config.toml
n_layer = 10
d_model = 768
n_kv_head = 24
vocab_size = 32768
qk_norm = false
attn_scale = 0.177
init_std_up = 0.024
optimizer = "adam_variant"
lr_mult_qkv = 0.5
beta1 = 0.95
final_lr_fraction = 0.03
seq_len = 1024
MLP neurons of a small language model. Each row is named by its layer, matrix (down: output weights) and neuron, and shows model dimensions 272-399. Each number is 500 + 50 x the weight over its row's rms, rounded and kept within 0 to 999. Numbers have three digits each.
A block is one neuron, or neurons of one layer that tend to fire together. Before each block is what it responds to, as a language model described it from the Wikipedia text at the highest values.

Responds to: Inside multiword titles. Fires on middle tokens inside multi-word proper titles and names such as songs, books, episodes, albums and organizations, e.g. "Losing Myself", "A Fix It Adventure", "Politburo Standing Committee".
L7.down419:469482454465484446492456540456441539469552626507448388494520517489501462510491414473426502487569473482504565477569517531565510516506499466493578514467448548536577459507552527514577458523488603461525478527527540460431587520451456418457552511497432436558440525429576565464523575511538519535569530489527522458512549495541506555459449612516570508551568493565587489510516483506510473379503
L7.down833:507403434532569580466503600499585434628416514494545525522524551636446491503527549542493558536424480532431524589553532575508438569491429433529422536467474575543463583486529467512548533512548506530541427520549508442348489371465465474509530529531473435476419540546577454462556434489482477465499475504506482485482533441523531408503468491533425405505523530440386517439568459523493524519481
L7.down841:393385443551471504507496500472426529478429582520491493578568566504516372531587454495487495520481523494457560585460600553438459566429477495480470523462481546511539496465498439510597504498498515535474416613535481520420481503547453492539454375465425565458463475477508534468434540514504465485459485528517473567439531542493548480448510483562482448552507518479613475513510509402492517509513
L7.down992:431496480403418519492490519569514470487464401417597557472515462495561471479509510554526519578500498511501467503404520496506529468479412485524467389494509505441474574520551537567471577516547519436465442548414506584512509528410538552420480548490536434483513497449457499573534425518491584437384478505480511555549540568452539525605456526508472469497558628489604571578651541505465462506551
L7.down1658:246504488495439474551494550456502518460443571507471455551473497564484475551540529529484546436512499568484566538540518507492440507399425467498422459420470525501562513502490477555592446537512539483532460598520527559462539479467456485456542497480417469453490447477548537405530511477576517483574479473508516603428604478450510506456484603517442455558553561462544484518571544501468540500514
L7.down1964:376511447458555563540527530475479528489459669538514481543486494555437465576498519489503541479514503504480519483564508519450486574516471399468481508376448558506549525460480472517574472520475573516426455610605480403411500478526454478518498489496432546467515539464640564445503467422575529500570426507509543462481605498416544544468493552569433386516487491462443529507485539498457551511502
L7.down2130:350467479630525529524452510544492407492548518538499476450518577505460487566485485448413742440525550506444524579544542557422468486490536443501511491483430516593525547521458519518552421558514581400700519490514507506360537487509460500522502542489411471562439504469516536457515459481564497450626513490502480540309602496510538524473471540693480504576479501527534528521480551435463536443456
L7.down2483:441504504572490488492526541515503509506498572482492436612574479490488495527527523418573593403511540510516545550457554391465506523498493425420466538475382489517585548506438469512586469495471576577510427618546493464419489609438444532526383494488469645448568476506549536474377475490569502456550459463535501453480574513451456544537520561557463487592490505428531474516452470466474547487464

Responds to: Of after accusation/act words. The preposition of (sometimes for) after nouns or verbs of conduct and accusation, e.g. accused of, convicted of, acts of; also scattered mid-word fragments.
L5.down298:525560597400476452432477484489470478478502611543557510456461397499542562557515464487451537470494517588466462464446560594544454433531504544412469588523441498473517500410536558587553424473539460481410493426491511569556544532473539504435453492470518516528520493572515628460549481486458571439414480597458570563554624492539497493430531494496532432542563475536415530500460446588430446553522

Responds to: Group and style adjectives. Proper adjectives for nationality, ethnicity, party or style that modify a following noun, such as Democratic, African, Chinese, Irish, Colonial.
L4.down487:475424538500472539407490440499553501493429598583546383499542588481395490461493528519559420602427472476390451451479442554549435504625540527419484494495444513532481569614536525486536408562595426519390484505488544484409498431460519519463575513528492440475510437481534458509524516500534546513412429567455523455480426556516441500546518652515532525489553538522366548508528431526496510524524
L4.down897:473455557521445420554479477528481423532515475457494546561453550364530576516562537550500474487450530486490519536519478584489506597557465492504598438520471609434487520549582520493492464444623508578512467494500478544483484504537531486472604342477554558587492434484496521501457485636494506477463526517484572491442414455506532462532494494502507491491549453456442550500467537471478492474507
L4.down1053:515460382552524555448535492543439475573466474595624494433513619503476490483574546429455469542393537453536416547485477623404423527536512539560568488527558551551447568499433527529540492520507502509493449383555465486569481549589487523459483447492396513505489520399399441524510502574562526411500408453451399495640507462524477502511510472431505480584496505528472530475507461499526503511502
L4.down1277:479520499461600577565526475466416459551451561506556588432523456451526554512468520564521518512475456421509550528549498429444474587490582525488445507548559463490532568457384618505428534516562396473474524564510550554514514473473489467473427551504503442546487441544414596459507545469473482502490538489378447573540493575470540473478436519500469566541524535457556494511626495426493413475510
L4.down1417:454449597543549511510514487503444546516441454497574474518461509480580511472563474492504559457572497476515432482559497577450524477438433491563413474530548600503514590516499428582480574571571489521558455498514480527461492453529456508571425383508560498476521417362472475468478439525477533489429557502500519468509491476560585476465493503570468484560475469478556444507569444417450476534518
L4.down2340:488487428451504531405571531583473421540550467481489433498495420511559508483460434490413636552463499466546471475607411487493547490561523531487403511452529491462485484494576517552571435485522524518433439462447529493453568452619455560517546438414512444587427552402468470478556402469502506457441439588503528524514426535541499465582505485464584545474559415488303521496481497564541520546482
L4.down2450:476455507509497526479554505496478495530489469542387490499551536492526465519466430526496444464488454446484579497594517567512492495455530502478432535432456475479497525413584533543493340562488505428514521578498494458583550484580488546429485491391580480475543535549552493455539527593516444488518527485450529485432559473535492420427464533466514451489516396653555406499498499359464510507507
L4.down2641:505581540497555514405584518493440500533498504455484573606531521376471489481521473409503626534366527519500491489493369481564483424445491470550440510466499494504503534456373501472580496513518537558514543490525521463496616404550508470490389459465585426472517529447491596516486513551411465492482519543494463479398447508458549385556511541506502519524528487591491535476508470498555438425464

Responds to: Nationality and ethnic adjectives. Nationality, ethnic or language adjectives used as modifiers, often after "the", including their suffix pieces, e.g. Syrian army, Greek god, Boliv-ian, Slov-ene.
L5.down881:453559562466542480519625408500489447588416524474495568563471523533531573532505485456549458510428518477537514496564494394446539482402525542543443465523594427473450570537481485494560542438513472502475433588437433494524521471547449560463469450487494472552533484485540488440508400521535484525456537563526513448493433467467565466508529524481506443476558428565495436534558449478496489543565

Responds to: Connectors inside titled names. Mostly "of" (sometimes in, by) linking words in award, work and office titles, like Rookie of the Year, Fellowship of the Ring, National Register of; also table pipe separators.
L4.down93:531561525513515471461487556479458536481477537471470588504494488538564485469550481423538525431482474506588495535516533536493479443412526512380522539483475540433553533476527413493526526558395530490480492501480511529409533413523469518604562624468532491616536486538607467578477454473398521426499582467518461533491440509442502535571480626451565520463443503503450523601579492473464406511508
L4.down200:429570533528478575487506472495479557528512434510501519411499556465523438572441516466507518517525445506536529499505529446489518393490553601488474549515448492513467531522493481550515492413507452503482485490428491478493580493394542498544496555560555551507442558460512440540467563554580465512416534527439489469569522533549529605500552423442497531520565495435463431480551587538414453477488
L4.down359:498526434439540459407441424489616454552561504459529517603487514469484534526484559533513472467496547474494501483522527474518524482531561466425509543414529587456583492574438578495545492640418544534496581503517483449397527601392425409540440442548476533556419488481491502419499408371425563459516489534454445413554496489469505546513555557446445440492447558549424513531508500521501398581543
L4.down544:401449468456469518538597543467540553490509605492600565478633512402587499560434420472490562532562494415564535586469480544492449534556525519499477478579535482420483423482571496533562553425649473477546520529459539529448437551508539510379583486516525481506516558478456504593497487510451470436443466490524540421454487485491494543450482493521489494570509525482580504460515450499511487529452
L4.down1288:428514495565495512524521501539481478417608446452498559434588521489445439508554556452553472521443481538541518487504457487567488508517562468534504581468479442453550506453589509507499485493481549468539477514419560484530544483504479442405480560559506544478449496491466429526477415470552544497473486426498470533483531506431544547539436472493520503483535499559551495458463629552492534516486
L4.down2351:489464461515479532537580469541462442527494520494605539500396451471475493404538540494546510376560514506466484435526584520541478439553520524465382446546473479479515491403532470481434547467465441454447553504412455511485515487568516523515538511511481580523453476479469536509520503507524554528571559519357550492468438515439619532448519531431464542491368513454403451474492517492393535486599
L4.down2749:568496541480500456554416498497525462538503519509490517425573478553569478522422562491509482493530603488463460578536440525543464498354494523452504525508419520472545508521472449519459449521506463534589536491484458600407465484576471517468511501535492478430454472508527559480526524482498540596466462440494477530526494435525472503514527478482471461520468578542454407496526458478542507589570
L4.down2967:478530576499472433538472541472563451457492567460471446466455513513540556556565564417437384442514531594522435503505454533536433474478530493507538515604476581470566515485447550604566442518476493481473504405539540540384575506482537494520501475392521465533505416386477425401552590458537537464527504488544487514545447567533461592450459474455535403503412569580479478488466529497459452509509

Responds to: Predicate noun phrase openers. Determiners and leading adjectives that open a describing noun phrase after is/was/as/be, such as "was a", "as the German", "is the Greek".
L7.down807:531487495480518555520440562469499535524476585539497531514517469501491572537609578469515361458495531460531481440512446521472478464536561500427482581518525493498542511566478451440563440581441499456440565482541489418473569529488518428601419493620508489443453426476452514471407473501551557384439458559448440533527467432581537496597535487435437554534538538435413575470511448557509508572479
L7.down1474:512495562424509541433523468519455476497547518434452556511490537475509505487528478486443483543504474486537598477481481480482459437551538504544455472447428588561576562394535503549484548422549502477367604552551500418375489479467510460444478526424539513435457494467583455496571464475443476536499475559538528510575497544451527499465465543413498542568471543475284580464497509538533490492473
L7.down1500:469613459539507490489454523518563532499473495504478472383510487490495498500547555461444533490485434517512393517528410514378527545490468446513464490454572468397427404534404478459443579554528531422503459483549454495433464568447540367592496498491520460587590562396484555508549440485613555453420478464549484516479506549516566557505462515533404514503444516373460558424479521459471597464426
L7.down1516:578581530529410579442521494551467469534461466465473471512479466496501398381421482504544696547478420479504542445614544545473449454451504522498473455505502516480501524523507458442496514435578515472451565558453438495325500503583524461446517472487524507529482549466505463515525497504505518522475496526534460546471476504484541507558483563535534475525447481476272488463465527492478447537522
L7.down1898:451467520463437427519450370420435484329468597528539483561411441585498434503502526468519567591442493586479576505578412511511495501611501550484521512460474455475518501565472461498503503532571476539521468497452500529430531527578503489496504527461467468590521500445440532571548501438491437500426508506477570543479467542354523475489495522501462513502568472484436461536521566522579481594582
L7.down2008:543558497547515415425548494519510515503536494548475472468518586485524607552568567482493516501542681590513591553516472466435498509565447439472391472475522484534456565460504489526522431531498496487529574476511482483405500570548480466509478460592552575426467423525453486403447492549425556412418510521490529461573467463484515559576497556464459539538480503453412516432482507504548529486540
L7.down2735:536554506467532554497501507493554442421460581547441423500435387593499521525537475426594520451488478597559532516539525548508500534521607550515527609485430462474586515488490498461482450469508510456457540498573544501439558510530521432477567471517463535499372518441438507512541523481509423433383539470405496497518481398515476505530429510443533439454576414540336411533509344494558486533485
L7.down2879:492535489553449507460557472480489565481458528412482564544441496440511603485497503454551586537467496513532511525505470532441454476476522439505461501505504385513529452531483512474530479400541520472557524578450502516423499452485486488556493433557545481467457446466479479507484443458484462498472478564508562466539441547566466506535483523559521498494446422588436510479495509537539475620423